Weights of a small transformer language model: no biases in attention or MLP, untied embeddings.
MLP neurons of a small language model. Each row is named by its layer, matrix (gate and up: input weights; down: output weights) and neuron, and shows model dimensions 112-239. Each number is 128 + 24 x the weight over its row's rms, rounded and kept within 0 to 255. A neuron's up and down rows have the sign that makes its largest values positive.
After each neuron's rows, "raises" lists the tokens whose logits its output raises most directly, leaving later layers aside.

L9.gate572 [ 80 137  96 134 123 132 133 105 142 115 113 134 161 100 121 110 144 178 149 118 135  85 147 103 192 140 102 143 198 134 122 162 132 137 107 119 134 154 163 128  92 148 141 146 124 151 152 135 119 149 105 156 168 181 151  92 115 105  97 129 140 102 106 141 123  88 140 124  90 149 130 124 112 162 135 124 143 154 132 157 106 105 129  59 139 108 129 119 134 143  87 162 151 100 140 116  97 137 175 163 128 146 127 148 157 131 126  85 137 126 113 110 187 107 111 140 135 117 129 143  67 139 136 135 150 127 165 133]
L9.up572 [127  98 101 103 133 148 111 198 118 147 116 122  94 126  85 121  92 138 103 155 118 134 125 144 112 148 147 105 109  88  99 124 118 163 110 149 118 140 168 112  93 133 104 131 161 185 115 100 140 139 118 129 155 143 138  93 114  96 139 173 122 102 109 129 119 124 138 112 117 114 132 143 171 166 141 112 173 138 124 106 146  83  93  65 102 162 135 125 109 153 167 148 156 125 121 108 144 140 165 151 116 143  95 124 133 117  97 115 154 106 126 145 120  84 172 166 136 113 107 105 152 107 113 135 109 119 150 130]
L9.down572 [142 106 131 124 128 155 105 134  75 149 134 135  97  99 134 177 104 142 111 141  99 121 146  96 140 130 134  63 156 108 162 129 144 145  71 124 110 133  89 114 127  99 131 183  99 110  97 128 155 143  85 107 173 101 118 148 125 115 153 155 167 117  94 113 142 116 134 137 153 103 153 152 101 165 105 107 123 107 147 144 144 105 110 110 136 140 113 137 134 137 149 139 146 163 130 122 101 129 149 143 119 150 126 101 140 142  84 126 127 135 181 127 131  69 160 121 154 169 151 101 112 105 132 134 137 179 118 117]
raises: "under", "ure", "ual", "ler", "urn"

L9.gate430 [120 143 123 118 107 100 124 127 129 131 122 147 128  88 112 119  98 143 118 141 116 127 125 145 113  91 132 102 125 137 109 129 121 123 143 139 130 110 143  60 141 114 128 149 143 147 143  77 113 121 175 116 180 162 129 103 158 101 127 177 152 116 134 105 148 119 128 130 108 138  92 110 147 124 155 119 109 139 144 113 154 116 105 107 112 154 167 172 116 135 121 115 132 104 127 137  91 163 149 113 114 146 160 127 123 160 132 134 133 104 129 114 161 138 118 110 110 165 145  95 180 112 120 183 135 139 107 114]
L9.up430 [174 157 127 116 132  90 123 102 129 146 125 153 141 133  99 102 121 104 129 117 116 106 125 108 126 106 102 134 100 111 107 141 142 148 131 118 120 117 128 177 133 146 107 122 137 114 127 112 108 180 115 117 125 153 112 148 142 143  96 147 178 151 127 118 137 120 102  97  94 107 155 141 148  89 111 111 100 187 144 146 133 111 133 126 122 132 118 146 163 128 126 140 113 121 132 129 159 178 108 125 127  87  79 157 148 128  90 108 122 123 109 122 156 170 161 126 155 149 131  89 130  99 147 127 150 156  81 132]
L9.down430 [136  99 119 125 111 108 111 125 150 140 104 122 137 125 129 119 120 117 120 138 137 132 166 128 150 143 142  88 156 133 128 111 112  90  97 111 106 122 102  94 162 134 150 142 132 178 113 160 123 179 180 113 140 131 114 111 118 136  97 131 172 129 147 115 143 127 134 130 116 178 160 165 140 153 148 139 118 139 131 171  93 120 123  94 122  79  87 162 128  75 139 151 166  97 127 172 157 154  82 121  94 130 137 129  80 134  89 150  69 119 121 114 144 161  78 144 127 128 139 138 168  97  93 122 147 109 128 123]
raises: "vel", "ject", "ve", "ven", "vert"

L7.gate154 [129 117 124  99 143 130 142  57 151 141 127 141 139 136 105 105 122 146 129 116 142 112 132 121 140 131 127 140 109 121 182 145 118  96 130 103 151 108 115 140 136  96 139 100 118 155 129 131 122 139 119 137 148  91 126 131 120  83 113 121 148 127 145 125 186 133  89 110 169 116 107 157 119 140 156 113 112 131 141  75 164 148 119 112 110 102 169 121 120 127 158 118 108 122 126 136  78 136 126 174 138 123 158 141 133 128 117 155 136 181 106 136 157 129 142 141 143 166 105  79 109 108 110  98 107 148 127 127]
L7.up154 [109 170 100  95  77 117 153 121 159 171 125  50  84 161 105 106 111 118 142 120 132  98 120 105 129 183 176 149 119 136 168 108 141 122 125 126  77 142 144 134 106 174 116  99 135 154 143 145 130 109  60 120 125 119  97 146  96  90 143 141 120 124 133 116 134 115 107 142 101 117  86 151 126 116 148 149 129 113 119 112 136 125 139 120  82 111 137 164 107 128 162 115 129 156 132 118 127 128 150 159 118 122 103 150 148  96  93 139 159 143 116 107 108 118 131 145 119 158 104  95 130 135 134  77 158 116 145 165]
L7.down154 [130 167 105 100 124 146 142 120 137 106 132  96 102 146 129 134 112  96 110  86 147 114 156 122  90 104 163 133  81 162 135 158 149 108 129 136 149 100 130  62 119 123  98 135 127 144 135 148 110 109 125 142 137 122 105 149 104 125 119 144 133 123 183  90 160 119 145 118 130 118 144 164 120 151  81 122 167 163 163  98 118 139 142 107 125 148 129 169 177 131 120 143  82 131 113 111 102 112 121 106 149  90 119 132 136 131 130 153 145 112 138 104 131 153 154 154  94 127 161 135 100 114 151 142 105 124 146 106]
raises: " another", " their", " its", " his", " the"

L7.gate117 [155 115 140 152 158 113 187 109 146 124 162 112 109 132 137  91 105 154 106 161 114 153 104 139 130 117 115 131 123 134 100  99 145 129 145 120 175 159 107 108  80 160 117 134 129 131 103 142 111  93 131 138 161 147 115 160  96 141  99 184  97 155 124 151 138 115 175 101 118 119 116  65  73 115 160 127 142 159  89 149 137 136 122 107 127 113 106 158  93 161 139 116 160 138 142 136 123 129 125 139 149 130 118 135 116 101 111 142 134  97 110 118 155 162  99 152 145 131 124 100 106 106 124 138 150 164  78 145]
L7.up117 [135 121 125 139 128 123  88  97 156 124 115 128 131 119 146 136 107 138 118 176 127 133 142 163 134  88  66 142 128 118 122 158 146 116 128 105 110 120  91 121 114 102 116 124  84  91 112 208  90 121 147 107 128 161 127 132 119 119 143 177 153 129 151 110  94 162 185 112 127 152 171 122 123  98 133 153 203 165 104 123 102 129 149 116  81 132 157 145 141 178 136 131  98 171 122 116  79 148 130 133 104 144 110 125 127 121 132 154 135 150 116 116 129 138 140 131 168 123 144 137 127  92 113 126 136 151 159 170]
L7.down117 [136 104 140 118  88 106 133 136 130 148 154  46 111 128 183  93 164 101 151 154 144 117 134  78 140 152 108  99 137 174 157 140 123 160 157 137 129 142 137 119 117 117 128 159  84 147 152 127 103 144 101 117 124 120 144 149  99 151 119 117 144 123 156 113 155 141 132 135 156 146 133 154  74 108 112 158 111  53 129 106 118 141 146  86 115  79 109 122 102 152 124 120 157 101 124 111 105 133  88 123 121 123 155 137 136 142 123 102 127  93 145 127  68 162 124 126  87 145 149 130 103 178 131  91 142 162 118 168]
raises: "c", "ls", "ly", "l", "fl"

L9.gate565 [150 103 164 172 153  96 158 104 180 105 138 159 142 113 108 135 133 123 114 167 145 178 160 146 155 109 134 123  85 102 130 139 139 128  82 140 112 160 110 130 139 189 106  98 167 138 135  56  85 152 120 101 108 104 117 121 161 145 124 105 132 117 160 165 130 151 139 141 118 142 128 103 153 173 132 151 132 133  99  93 103 168 122 137 160 115 105 135 108 104 133  92 109 150 138 113 170 124 157 126 148 116  84 152 113 113 119 141 128  95 135 157 189 126 104 138 131 131 158 170  83 129 135 135 145  99 144 136]
L9.up565 [ 85 103 136 143 118 137 154 137 162 116 111  90 147 133 116 125 118  95 120 174 105 144 141 102 146 122 131 109 115 123 125  78 132 114 113 122 135  71 145 162 148 104 147 112 150  99 154 117 132 107 101 135 106  97 152 152 159  92 169 129 136 177 123 102 109 116 141 100 143 142 135 150 123 126 119 129 162  89 141 120 139 112 139  91 141 116 119 168 136 114 112 148 136 158 112 142  90 121 115 125 163 127  92 135 145 123 108 130 146 138 145 131 103 112 117  95 126 161 133 160 106 171 119 113  97 133 142 108]
L9.down565 [129 120 106 135  97 135 138 144 155  70  99  96 157  56 126 123 127 107 115 132 149 116 157 100 132 154 150 143 177 122 171  94  93 122 139 120  81 139 121 169 122 100 124 144 147 163 118 129 173 141 112 107 113 145 115 147 127 146 134 173 151 114 148 129 118 126 122 110 144 105 103  99 151 120 160 174 180  76 152 134 109 106 127 132 142 103  89 103 176 168 118 131 113 107 168  94 143  98 126 152 126 102 131 143 124 167 134 100 121 122 147 138 132 131 117 131 152  88 108 124  78 127 134 150 110  90 123 164]
raises: "qu", "tle", "que", "day", "f"

L9.gate679 [134 123 109 175  80 155 100 132 120 159 107 113 160 129 118 121 116  65 129 177 113 133 165 150 136 135 137 144 169  84 141 132  91 126 115 147 149 121 124 137 118 135  96 134 169 117 138 133 120 153 147 147 124 165 110 112 130 154 132 106 106 163 132  90 128  96 191 134 136 138 143 138  94 120 131 117 105  73 118 172 116  84  83 162 133 138 101 172 125 120 155 135 130 125 118 120 160 159 160 112 163 148 125 102 134 168 110 110 110 145 132 117 141 136 113 122 151  93 128 154  86 131 191  88 137 127 139 114]
L9.up679 [137 129 124 140 148 126  97 153 185 114 160 142 143 122 172 143 120 121 117 132  77 134 163  66 128 154 152 130 138 130 133  75 120 132  97 133 165 111 135 121 118  99 148  99 156 114 130 111 141 107 132 141 132 149 132 107 156 109 149 126 101 170 112 114 168 121 171 150 154 188 132 146 110 110 173 136 153  80 125 118 132 119 133 180 122 102 134 107 149  85 123 114 111 106 122 130 160 124 137 138 142 153  93 116 122 168 119 125 189  85 127 133 121 156 161 154 132 104 116  92 121 109 132 138 128 154 117 115]
L9.down679 [147 143 152 127 128 151 136 134 139 128 142 142 116 137 120 128 145 122 111 133 132 109 140 125 126 138 125 125 148 103 153 118 146  75 142  75 142 160 123 137 115 121 107 150 134 189 127 119 109 137 140 125  62 109 166 147  82 152 130  98 161 124 102 105  95 120 130 148 138  67 190 127 142 137 178 114 169 145 114 140 117 136 131 156 136 132 114  97 140 122 105 108  92 156 120 121 119 114 127 153 155 149 157  76 125 134 115  97 152 118 111 129 145 135 133 152 140  97 101  94 156 132 173 158 144 126 108 155]
raises: ":", ",", ".", "s", "ing"

L9.gate183 [101 140 121 173 165 118 170 145 160 109 107 172 110 156 114 135 138 129 131 125  90 121 107 152 130 128 176 116 136  93 127 117 121 137 105 115 114  96 131 121 127 118 116 107 133 143 129 133 112 113 118 140 169 111 121 114 161 177 181 115 119 106 128 180 174 126  96 130 118 139  98 119 123 151  79 106 107 142 161 163 170 137 143 100 115 107 130 158  98 132 131  95 134 109 126 115  62 136 163 159 128 148 117 152 140 104 125 133 129 143 139 158  90 147  74 107 103 112 141 105 111  85 159 145 105 101  98 110]
L9.up183 [131 116  92 127 108 102 116 126 153 140 162 158 126 165 137 122 144 104 139  88 144 186 136 118 159 144 168 130 125 101 141 173 172 135 104 131 142 132  85 160 115 136 108 114 147 130 125 131 140 111 127 132 132 122 128 135 146 111 147  98 144 111 135 105 138 138 124 141 151 172 123 177 133 113 138 147 120 141 143 173 129 130 156 110 121 135 126  97 104 138 137 141 133 156 114 132 102 116 128 133 103 109 140 124 134 144 144 120 176 121 159 122  61  93 147 134 158 132  90 145 145 149 151 136 152  64 151 147]
L9.down183 [143 118 149 113  82 144 126 118 144 137 162 117 129 147 154 100 159 121 127 127 132 116 143 117 140 102 117 109 175 144 140 134 147 127 156  98 142 140  76 185 121  99 113 115 142 125 118 122 130 143 109  73 118 131 157 149 161 105 119 131 152 135 108 146 134 129 123 164  82 127 175 150 131 149 170 176 155 117 153 139  79  47 156 146 115 124 131  93 138 147  87 140 122 141  91 162 134 143 130 149 142 135 104 100 128 105 125 113 154 118 154 132 166  90 135 133 158 139 100 134 134 160  93 112 162 127  93 148]
raises: "-", ",", " and", " to", "."

L9.gate610 [145 140 119 133 196 120 100 163 132 132 105 118 124 108 140 107 103 115 132 111 142 184 119  66 124 136 120 125 121  93 178 154 113 168 118 139 101 134 115  82  94 130 145 129 105 120 150 123 111 162 130 131 115 129 135 104 128 116  93 139  57 129 114 131 138 150 125 120 115  96 128 149 128 101 100  98 132 118 115 133 140 123 152 138 131 101 116 126 134 143 135  83 107 128 136 112 116 123 165 157 163 148 149 130 134 135 131 129 133 113 141 144  98 176 102  87 114 164 161 140 122 127 112  91 126 119 108 113]
L9.up610 [137 135 140 122 132 129  75 130 148 193 136  71 170 120 155 126 130 172  98 149 129 125 139 105  88 138 133 137 158 124 171 158 135 144 113  93 157 130  90 111 106 111 131 158 129 102  98 169 128 142 167 114 167 145 149 126 155  84 117 160 122 134 142 116 134 112 190 180 132 181 114 101  87 152 132 116 140 126 122 145 118 111 180 133 135 101 132 128 103 127 115 117 186 132 112  77 103 133 144 153 139 126 165 134 102 114 132 101 137 174 114 165 106 136 113 134 131 115 114 146 142 125 151 152 151 156 143 108]
L9.down610 [147 132 127 141  88 145 122 123 137  89 164  93 124 122  91 127 170 137 118 157 158 129 101 142 149  87 159 141  65 149 165  93 160 138 119 157 136 109  87  88 175 102 155 137  93 173  95 154 129 160 118 141 131 132 142 147 132  93 131 130 122  87 166 105 149 113 113 133 121 158  65 160 139  99 127 142  68 123 129 108 110 137 140 115 133 132  87 100 144 129 139 133 135 110 110 158 163 138 159 100 126 126 144 141 117 135 141 165 137 144 114 125 143 124 153 112 136  71 134 118 114 127  86 114 168 145 121 142]
raises: "lies", "ly", "ls", "l", "self"